{"n_layer": 20, "d_model": 512, "n_head": 8, "n_kv_head": 8, "head_dim": 64, "d_mlp": 1792, "vocab_size": 32000, "activation": "gelu", "norm": "layernorm", "norm_place": "pre", "norm_eps": 1e-05, "positions": "alibi", "qk_norm": false, "attn_scale": 0.125, "bias": "none", "tie_embeddings": true, "parallel_block": false, "init": "uniform", "init_std_qkv": 0.0287, "init_std_o": 0.0357, "init_std_up": 0.0411, "init_std_down": 0.0411, "optimizer": "muon_hyperball", "lr": 0.00825, "lr_mult_up": 0.729, "beta1": 0.95, "lr_head": 0.00528, "grad_clip": 1.0, "warmup_steps": 200, "schedule": "wsd", "decay_fraction": 1.0, "decay_shape": "cos", "final_lr_fraction": 0.0, "batch_tokens": 65536, "seq_len": 1024, "doc_mask": false, "train_tokens": 643800000, "steps": 9824, "dataset": "wikipedia_en"}
MLP neurons of a small language model. Each row is named by its layer, matrix (up: input weights) and neuron, and shows model dimensions 352-447. Each number is 50 + 12 x the weight over its row's rms, rounded and kept within 0 to 99.
Before each neuron's rows, "fires in" lists the words (lower case) most often at its 100 highest values on Wikipedia text that the model never trained on.

fires in: "not", "none", "never", "t", "other"
L8.up756:47 63 44 69 65 68 47 52 58 63 42 62 31 47 60 56 42 42 38 50 41 44 57 50 54 49 51 53 45 44 43 46 65 50 45 54 64 21 38 71 49 31 49 76 48 63 48 56 27 54 40 38 20 35 58 57 51 56 48 40 46 38 52 19 41 58 58 59 43 48 52 56 31 60 48 39 45 44 55 40 57 38 44 54 53 48 45 50 44 38 82 54 60 46 39 49

fires in: "team", "by", "genus", "university", "county"
L8.up1720:36 32 46 64 63 55 43 49 57 62 50 41 53 75 41 42 49 59 44 40 54 60 50 47 42 75 64 51 53 68 41 23 40 58 46 52 26 37 53 48 45 61 55 48 44 28 56 51 47 46 63 39 50 47 68 52 52 40 58 50 65 43 69 56 55 61 35 46 36 52 64 62 40 55 42 56 51 35 48 57 46 47 56 69 52 32 58 77 51 59 57 43 47 69 42 51

fires in: "part", "one", "number", "member", "members", "types"
L14.up955:49 48 34 87 44 46 62 33 66 54 35 41 64 53 64 57 46 29 32 68 69 40 49 34 54 50 45 56 51 51 34 60 69 39 44 19 70 48 40 60 40 29 32 51 37 53 72 43 47 64 43 56 85 34 41 43 41 21 56 51 59 45 66 54 54 67 59 52 42 43 53 54 56 43 50 39 53 58 51 47 59 51 57 64 52 87 47 53 40 68 61 56 40 44 33 32

fires in: "a", "this"
L14.up341:30 51 37 52 40 50 48 56 61 33 53 45 42 49 58 65 30 39 30 64 40 40 63 56 65 42 28 68 63 69 53 50 54 56 61 35 57 36 55 42 49 58 41 65 50 53 56 41 42 48 51 45 53 54 37 56 75 54 38 50 46 39 59 56 64 20 58 64 61 29 56 47 71 54 55 54 51 69 58 63 60 65 54 64 60 63 37 39 39 40 68 60 38 34 52 39

fires in: "his", "her", "s"
L14.up503:58 66 44 42 62 49 52 39 51 39 65 40 68 81 24 61 70 38 49 37 46 48 75 56 54 49 35 58 52 60 35 35 48 53 32 40 51 48 39 50 50 27 48 49 45 55 42 71 29 46 34 33 43 43 60 29 62 38 39 56 73 55 26 48 48 56 58 39 56 70 54 41 50 51 54 59 43 26 65 62 60 35 31 71 53 50 49 42 59 50 64 61 55 26 54 44

fires in: "while", "but", "than", "as", "like"
L3.up134:51 42 59 57 47 45 51 55 27 41 67 45 26 19 52 65 44 47 31 34 42 42 50 34 45 19 60 72 45 53 65 53 53 59 43 30 64 52 53 56 51 60 69 43 59 38 40 34 14 56 54 63 39 50 71 47 52 62 35 56 59 42 62 50 45 72 43 63 59 62 54 31 47 45 48 40 69 60 55 58 28 54 48 41 42 59 46 51 41 45 39 56 71 47 38 75

fires in: "two", "these", "three", "four", "as", "separate"
L14.up1745:52 68 66 54 67 47 57 46 59 33 69 45 49 52 28 36 61 39 58 79 51 50 50 48 77 67 44 36 75 62 40 49 63 74 56 65 56 71 57 67 56 56 67 48 45 55 34 31 43 72 42 49 53 60 48 41 56 53 54 34 47 53 45 56 64 33 47 55 61 72 46 54 63 54 66 43 37 17 40 54 67 64 32 71 70 69 43 40 79 52 66 36 51 41 23 51

fires in: "such", "used", "use", "cause", "style", "known"
L8.up152:48 37 22 71 77 67 39 67 50 26 49 51 55 65 38 50 36 50 65 56 59 38 49 68 65 40 41 59 48 52 58 35 70 27 36 66 64 37 40 43 50 50 41 33 29 47 71 64 52 62 61 28 55 31 37 57 57 40 58 43 61 58 46 53 68 55 54 55 54 56 45 54 49 59 52 38 46 48 42 49 65 50 37 60 41 59 71 59 58 39 54 46 51 50 49 66

fires in: "first", "its", "his", "last", "of", "s"
L8.up590:55 42 41 45 58 24 46 55 55 49 57 36 57 65 42 55 55 87 55 46 58 52 39 22 57 33 57 35 37 59 45 38 47 56 40 61 45 58 44 48 45 49 41 67 43 61 42 49 52 34 42 62 50 46 48 62 69 46 59 68 59 57 64 48 50 64 42 42 47 26 56 46 81 52 63 61 57 32 59 67 26 47 46 47 72 50 58 63 80 34 54 50 52 44 67 38

fires in: "following", "their", "these", "two", "current", "local"
L3.up1607:54 44 39 57 45 57 67 52 69 50 45 49 35 82 60 47 51 41 60 42 51 56 50 45 55 30 70 69 41 46 52 50 39 31 77 42 55 60 39 53 69 49 65 41 47 51 48 57 63 52 49 48 41 56 45 50 51 30 52 63 49 28 59 52 46 44 45 64 47 54 65 43 48 55 72 60 55 48 50 31 62 68 41 58 60 53 50 56 51 59 60 34 67 45 57 66

fires in: "as", "the", "ru", "former", "part"
L14.up1371:46 48 49 71 44 34 62 56 32 59 55 47 55 18 33 60 54 55 60 36 63 46 79 44 45 44 26 52 46 50 56 78 64 39 41 18 57 23 53 41 51 46 60 55 60 72 49 21 43 54 46 33 47 57 68 29 51 68 33 62 51 60 62 38 33 51 51 61 54 44 49 31 65 69 36 58 72 26 43 47 51 56 35 69 65 35 51 48 53 64 51 24 60 61 50 52

fires in: "the", "son", "late"
L14.up1274:59 62 67 51 53 34 66 44 49 50 53 47 51 30 44 41 75 42 50 30 67 54 68 46 52 23 55 55 55 46 55 53 56 47 43 27 58 28 40 55 48 60 52 46 50 40 39 44 56 64 45 34 29 47 72 54 39 55 37 66 42 48 68 59 45 53 40 33 86 62 43 50 57 18 52 56 67 27 35 36 28 47 53 71 43 62 53 54 64 42 39 43 47 84 45 62

fires in: "s", "last", "original", "other", "older", "previous"
L3.up1039:57 50 54 63 37 29 51 53 64 40 71 55 53 54 44 35 46 57 41 69 46 39 63 44 41 73 65 46 45 61 30 49 47 43 65 60 40 52 58 56 67 42 50 44 58 41 53 50 64 38 44 50 33 35 61 24 53 51 48 61 88 37 52 37 41 55 54 55 54 44 39 45 43 71 27 53 68 52 67 39 49 48 63 59 36 45 62 16 43 58 78 40 61 45 43 48

fires in: "a"
L14.up1170:49 57 28 64 54 65 40 45 54 52 60 45 37 68 49 56 57 35 32 31 44 50 65 44 60 31 33 51 71 48 39 55 37 70 34 48 51 26 59 36 51 56 63 52 64 62 65 42 53 56 55 67 41 54 48 63 57 42 50 56 44 51 54 34 40 33 58 40 66 36 78 59 29 40 47 51 67 56 25 62 41 52 46 36 53 66 34 80 46 38 45 42 52 54 76 53

fires in: "when", "if", "once", "where", "found"
L8.up428:42 73 46 64 47 68 39 48 50 38 50 62 47 50 58 60 61 70 44 37 49 83 62 61 53 59 63 43 51 64 74 55 28 34 53 56 83 43 40 59 52 59 72 73 62 45 76 53 57 64 40 39 48 58 42 51 69 48 40 75 33 59 62 54 39 49 61 53 44 47 19 46 65 41 48 44 50 67 35 59 44 42 43 59 52 43 40 71 41 74 50 55 61 36 51 36

fires in: "when", "while", "t", "once", "despite", "if"
L3.up978:59 64 40 59 51 56 54 38 48 64 54 39 66 47 58 41 52 50 47 57 60 52 28 22 65 55 59 27 13 55 51 39 52 59 52 43 59 42 77 56 37 48 46 62 59 42 46 54 41 59 52 61 47 39 35 33 71 56 50 78 44 67 45 38 60 60 35 48 29 35 57 53 50 33 28 39 54 38 30 50 35 45 68 39 48 34 57 52 50 45 56 40 37 32 53 86